MLP neurons of a small language model. Each row is named by its layer, matrix (gate and up: input weights; down: output weights) and neuron, and shows model dimensions 144-335. Each number is 500 + 40 x the weight over its row's rms, rounded and kept within 0 to 999. Numbers have three digits each. A neuron's up and down rows have the sign that makes its largest values positive.
After each neuron's rows, "raises" lists the tokens whose logits its output raises most directly, leaving later layers aside.

L4.gate33:452487460507466501473443480479414522531505521475503517538536467487519518479458521513457563563584459521538496513482555515523494587425552537477456545517524456533564505486483589545531605472474502471547509457470515475577534429523455578509566539513472446419536474446458551526613453559431493494496489471471490522534481468484543547583569555550514420536487456479508428525478463522605487527512538529478469526520506479475480537486530485520490477479498532469501536509525510443525460493548493475439505486500453544508426520426503474463518494483542522509500470487524550489573457498466483513
L4.up33:457508485485537493532533441527496501479466491502441536492487458479530540472527506550409503550540571487597434502533515610469431483474444542478558503503500474544491458499447595541507469467501508546494541450458519561550433430525487507510446440433487469512580429494496494518478515535429506508449535524498405463484481498452494496532577511546508491473564520517419536552534524475447489561546548591476517422508536505496515438488558512491529530470466466430459493501492515498474487437559484420482476474480519513488556560574501535511517503548520405428504531543514496467537453505517487543
L4.down33:541507411467522522477549442523555521494459407503464473485502505408472463498549549496490458470474470442453546472551527477540470506495420483501484536519464549533487477485513428525583454535517555513475523408510541523543448528502508458452428506515480559533464523533462485566439514601506510489436496458503515465522515453497480485463496424454541550456565438541481519520548506478455473503489495454490525477483446525535471462507557533474520472535485499518564483533464531459545605495469445441558517521527499493539531432509499569563494543482480473391469481467518509500506567478485481524
raises: "|", " |", "=", " may", " ×"

L7.gate1117:509470433559550556584504442423484476529452578442444508421416506452543464462566450522534463515455506527508515468439518532419510511523574472557506445470464476556497429501561492477463485495480502501473539470515522575512415415537433469455519480497483491548512500396483441518515459456514551513506472511483449519543534509424496520517478533494479471447445499507502478550501485502440452455500527430479541472553492489591475533501509485573539456469432478452516439485475545436544397530417493489452508530513481471510487482572513499479493503496497469449427481491531505508474577533493494557
L7.up1117:579445507525501507556491525475543490542459507520461550525467467537534458535503496481512521470473448489490458551544456475506458542546496516562531500450490510463480501543545461414509532493489520495499488532490475551549519530558518449509446499517468537514440479545489511556486553569528515466474546491429524523533457491481448531513556418506486503463457425498518482519547527464498437480504494531446518463501447530555501461461450455553496435524563550573524583520492588494446496446503417478451425549461446527483467532451521474465433543509430443481507557567567577518415483480507551511
L7.down1117:512505473537520505541460432418448473465469508416455484563459473520508539460532565482523529492508475441444524482450526512522523484553534544610547422446522443523430498508571526484509461484554524515474540406435511527490470489527465487460533482529534516547528541446467491522482539499546494518496492442408545487444537472495474532525534530463425473503432527593537445521549453476405486503537445451460554516555478494533459520497523530511442418481471461485506594510500586492491437484495449515456553537485444445501428482535542442485446464432526453519452504472472507462489494509509496547
raises: "em", "uring", "ation", "erate", "ations"

L7.gate1141:498514472448530515486488546473504476449526513466451495577558473564520497544568457550475518523440480507484483500501474556560431465478469478468558547471534500567478446443494406455474482489439503434527509500444504413556457475551489544470497481480473530558446545413484532510481497512511550496477483561555516500476502501467498453536487535502521481519510496499531442474518476518479496532466505540458526443431511483555501511515571478449497454456454559509541437523519485414466571534493507526509485489511600476498483497538523504470441452539504523516475492482536505473439473457468546525
L7.up1141:555501514479576544540525489488479522552592576484443457567506549473421561507516444524527563513481522537501503565489454516559516595494466499455522510470570525509450471503490427469500454482507507441459501503457455516583511484508568567578514503520518552519477511443519493511486448564480520553534512521479503458476500504422479522545514480464567486483478421476537490533487541504448453501527489496488509428439523449529471447528500580540492452509484473463518500466484466438498447471541503582545448526445476517489543517529510417545553572496531526438522460475474544542451465562511485554
L7.down1141:472431507475506500507540449511483551529480519461498434466483503496394470484431435484497572482441486520455462535456516435545480516463458496508556460521501536549508508509540551481517458593517502516493542467479417569524542544479559485476542490489556535488523479510417522520481475482499515551479436484420437487517439528457472483523501512511622404481497515507468494463539483488533502456467536441536525515523519514561458491521515548507455497437486462435501500554566458473499478493516522528495468466433502548514489531531536470562593587452483505466554501566481456560517515498502532577
raises: "ever", " before", " when", " despite", " after"

L8.gate778:518390494500540483431526576504465471497526527519515541530506455492543486528557524534521450427494463492527550496492464569515463511500523475528432448534489426444525423512525464449554538447467464490525496427526447509558519479569553423432414523578483452502481508486500453452523475509524467465515607548453494541455486520478515524578490521493464583503500546480534441465506527471450516480525505493512549514574517494503538485535543588544454461515473505511567473498442538487548439487485478432509549498488458465560561481496549471576500516523485479526552507415503476492553445385493471454
L8.up778:524490496525529482502548595508568529515518463489536478486489462475384484455554442527490518527495491486499557557528521443492478541516566520509507522522548461578515490519555508504502493444465551525489563534509488477550536511536564476454577467531472479497428462498509504462466557474390480463476552469514469488578532602505579582538481519520504471467465482535499546557544460453521546446507535478535499526454461513535510502458484576571482520633490582549501505569540609441510454514510415486507515563542565523472473508541525408600473504473532516439513568462522574497544437496437541540
L8.down778:519383485554525471513523567528513462521491505520513459456461438454456529529496472510559448468487477464492473514498476449523493492541545459513404463513538471499535462471585497488496543521471465462506469501543507500565468468543526439445468521521463471505425424480513500511505575507527513515503522524482526480479462483579485521504550517527532550438509493515577492485506509534524505469550533496535496501587460447520511450533474611566498530565474541476525541518492584448496468532562447450476576519491575459493552534496535455589524493500518475500462512449500477573491566461493528447
raises: "ator", "ators", "ration", "ation", "ations"

L7.gate743:459509476445434486489491497428475487556528442459497602426561475492526543436484457491531423521529481532590536485543499564514501524448511445461517529532476460551512623518380471499468418497479425499561491499479553478488483493542511480567450520534474511508508540530483549533518485530512407540500526539456561535574530485511410471526424532500557503559445489563451447406519514590518506547496465558516485537435440539474462565511479513554511527518543488474530516483577525468556530476545578489455479503472512523509449509518510563524494528505466565508478498522514500556548518479505488479
L7.up743:471493503526514522530519540502520462496466458513505488460533535491547582430512519480606463532480548503530538529522475499490476463454489510442526456467528456571506569549452507504496493507556451511519537528435485424529553515459579436497495494547410519541544517532509545453517493532450475550492463475535459499470551478423448489504478552553521485583426515555481467451490510484579545592454436572466506578510397473452525553483444451455492544477488478523496441521529441467517514509534523511430467431472483502515433516492574504509487480504467512510523473468482510540525507473527510474
L7.down743:562485567515496428562490507518518483561459434457482438548511501484540397458512555531476507521535572514492569463487477490508529538502524496541521475503540496525507507536578514459434575486460584480524487477477542519526491568544507464479474506489496529597467421484465502539476499411550459469571532568587513511472488512520570477533476520568481521490478512505525497544505489508497533421496517481503494553493482578510507445529528468461466494505513448534517493463454489521435458556538492440497495475472574355418442529497463473537506520501463513560501457530504482441508486507510474464
raises: "ings", "arch", "board", "org", "work"

L7.gate285:482559452493507480478503522599410498483521468449440512526545535436473433453522455583522523488478476557428484539441491486475476525532465475487479462458480526476470524475509535437577496485508521524479479467509543531489526443557520534479535525490518599511486561467525490609536486484505538497534478534510503501496513484525531418507513505502546433514511496451470479447551592512445447476486479421495495486479495531483485431495479490487532441500431530511522511470565439483511490447497476487549482563452447468520461459532570469484533544504500460499532462429495477549498537435525499564
L7.up285:431507413478500594482483592497487430504473534520470528492531523529472478529530458539497483547516474535509505462497477409457406415471495489492487486510437568449503555455543456437481429446469476503528470484522511553470555441567541552438531485508559515444470554439530444522499567512439547585509439521500524499510486510512581445528451519483521510525478439478520473514507510536491470590481544472474509494505531546495518481515487526580478479481424547495445495541442443497460528495444491455534496541460469514477482455584472538513468514560518494485424481551530567537491482465516520583
L7.down285:504484481504572453486525488576458526515525412462454443617555505422495426470505503503542556474509519479533504499487475474544518457532438487515422572459547488497435486476490562492563487500553516545534540486538527487425530459502448452509469521495518537539533548540494536533495557524516508377494481578464516514445508482563585448492532458514474371490492459501483482474572503501493512492563465470530509495515500465462592548493457452505469486610517435561488533486555421505482504470606477498469523534453449444449494475437486508493516557440451522468563528378552431485485555547492466467
raises: " are", " have", " were", " include", " both"

L7.gate1789:497528568479455536523568545534522514478553439475472517482521504531363519484536519498544461511487501491542505525546500408494541460530498447492504441430564508523452548541464570462528495469495559545603438465505515492495479483513573490461499527489419556468403526464460537499502419507477487518466494476534567472551524427529480462499512498600442514554448521477434547445376518523520532469543558572428538442517558417496509506453522529508531540583472552509537509535478495497532502534488544453537514538465549471468477510512477501509544508500474528478481543500496503509512489533444502528
L7.up1789:584537493468462414487519542526441522574431495472510465521482509454528494438437533498538527473543555522408444489550501508516521488472551545467546514505574517565568541457537481462508451506538552530485478485499475403492431496553514546472543432414428548491511585534527472569582524406481527504522514500487473509484505479457519481488468488408474560476469518523503504517527501522464484440550497510577509484499514458571516450474506472462482459427466475540478477520480404490404548498468519480530486512472532480469471495451483541517487552501501477438528499466490507520508495518503407502
L7.down1789:446593467502500543506480448513550509454551485456563456495503489502577569564485402510467454521530485517551506544558516459501480570491483550490509409510507520478551507560449475511485450526537508456533474550557467435464459558548444512500573513452502559553420520499522417500487490454485506414503535448474532549432509506555480532467417460590474601494390546577495523472514489533470499465526573473510533481436482469500507449516499497527478495465511485463413506527473440456527538536422464485486489503547436505491469530425430487421497490508525553406474527615451523511447471539521534535
raises: "eration", "erate", "ified", "ew", "der"

L7.gate1781:454540509478424549556558471498449488494533443494479491507563507476413482476553454473584491501461513541490536536552521461460461538470514568537528582509483528502513425493489483368514524561534539544530538536444563453477565464488484564484515516514560459516460538488456470521524473559497612540462503489459520440502517503485524540560559469475483576511520535501463492511524508510470508444528533466523520536462436480490455476593479486406506535589517490500567558479572525444509487481447513532576487463529478495491547515489499474549571455494497545478517534510474452519386507513476521457
L7.up1781:458453493477532517456461553472477535486475499492521442512443515440557500497511534456459463521563478526427550546500519532478502486470501478588523501518440425452503497463477437432502465520487524505480524541529481522471481546424501507459460537480565479502504458446506512485453430532524433498515514541529518476565492639485575576500578518491512486488554454502538553472562525530484528420547552445467526495510403489436419420518480450483466496493510519552541460498506518520441535514483487444588492472477518540486480528506458498462505481494494509542512426520568481532475498478476453484
L7.down1781:517489530452469494517444546518518406516503522423557479507481515571502510496550479465443556568442539506607453479490493470488530493408435542530535581448546585603443499502485535553516501496453482485535475474516453482450511515560553483515509442482518474427508557475535526511495510458589597441545484515521510420490504478538485473478457454495510501523539566530583541512445518429499555460421481534535391436508615494499505518419551522531491512484538462475459419507554453461522448569467480474446507542598500395511542449461472473468507512516480488483523514598498488511502597473583551463
raises: "ide", "with", "ad", "com", "w"

L4.gate660:619453480468472575500482537533524484491552435525552507537463468495519476467431476479471511491513490489492534504490501486456518538590567482616514508449423519540520458413502448463507573458428559532504432489511501499492533537482515496546482494512493569533462428488560564463476493493553492534498487497471518508573440535514499495549530500480551417502459427456508489509472547565541420474508470488472529443417446487466479475550486440537525506579450524517536457459510444490545490462433524506506407510488521446474539578555500482503502461468570563580530562467498469513527491432465550489
L4.up660:516455556514444519523431492483503493442520458517545507527507541513544571505443470422493502506547551495584549503523463522476449584574565472599464510518453529463512505453458465491416547516413564538496534508532506529485451563554461494554418481482508550489425426477578525466511537429531498569438541498476525519471465559432503473510479542527483429466524458506532462533506530504591457555540465470412516516519510477488575494512525436460495476471512498532540530471497440542497521465457588492533459465489509440503550539529499443485462448447525547551484558549454559460530479506432546475
L4.down660:421583442500511490449512537470508569511467601491516485477467475459489538457573513547482480510467530510474469489479458506575504436477458489447528526566590530484509537583494521525491434510578477506485514502479507440418531499573480538430537519507535481523530551542457431523488522482474462449488482513538491505408518500440456465541473490549467589479499576513525517554504512465508517486536521525537470526517485501476560475436472525486448446468540459515547551556420554529440472548553470489507521454511577551516423478396496537455518525512463441423456418450528470479480455582562461494
raises: "ng", "ble", "te", "r", "ted"

L7.gate149:482493497492584497522544524539539509520481511457451580481523611463594491512536448578455442431437526494466503505470501487513471488529561461480480548498531510459496558551533434473488494510474574486466400482471506494498462487454490436523424540475502473509521471532465536458476485467532497465507476406471509502441472495506514468468494507461540488525543624544483552549520495450523498501493530500457513501617470513576472523521496496522549442486506563468508512498492501461489495443452553546506573464557576521535484438473548466549493518479489432503424450532567543505480417486481534500
L7.up149:548444470530564474473513494522516502499505475427445553453480539483486504454477493543467499510501578469525532524533557535549488520515477465491474544525491474473551504437487512518454524456516513481500512461605459538419484488467512464542473479488481497530499455468512470480495486483498464473505534543494472536398499441509515461487485495512559514477483580508469563521549502492514410469567511438494432497580480506568445560514465526452493452491488506490473517489510376464495532460467505624495611479529528575467460507519517490521463500405542467531484456554532461487481475476456479539
L7.down149:518476496578426516420523562473475491515522520462513446544535449484417510491441563465581527538552555527546505492558529475509514507430452540497510512551497528499480508468507544475543506488524463460469497510434455575574498536494549539509578535489486463492487507518455481502549475539497461512517481588457485452459579559490523509508601458490495540505532451474482444443478553524468477453464502546482441475449488466471536506469521548503457513542516489547497442519540547527515524510464474449510499557509498507491516490553464552463506473524487556462524475474370470498477547492509504478
raises: "–", " episode", " episodes", ".", " |"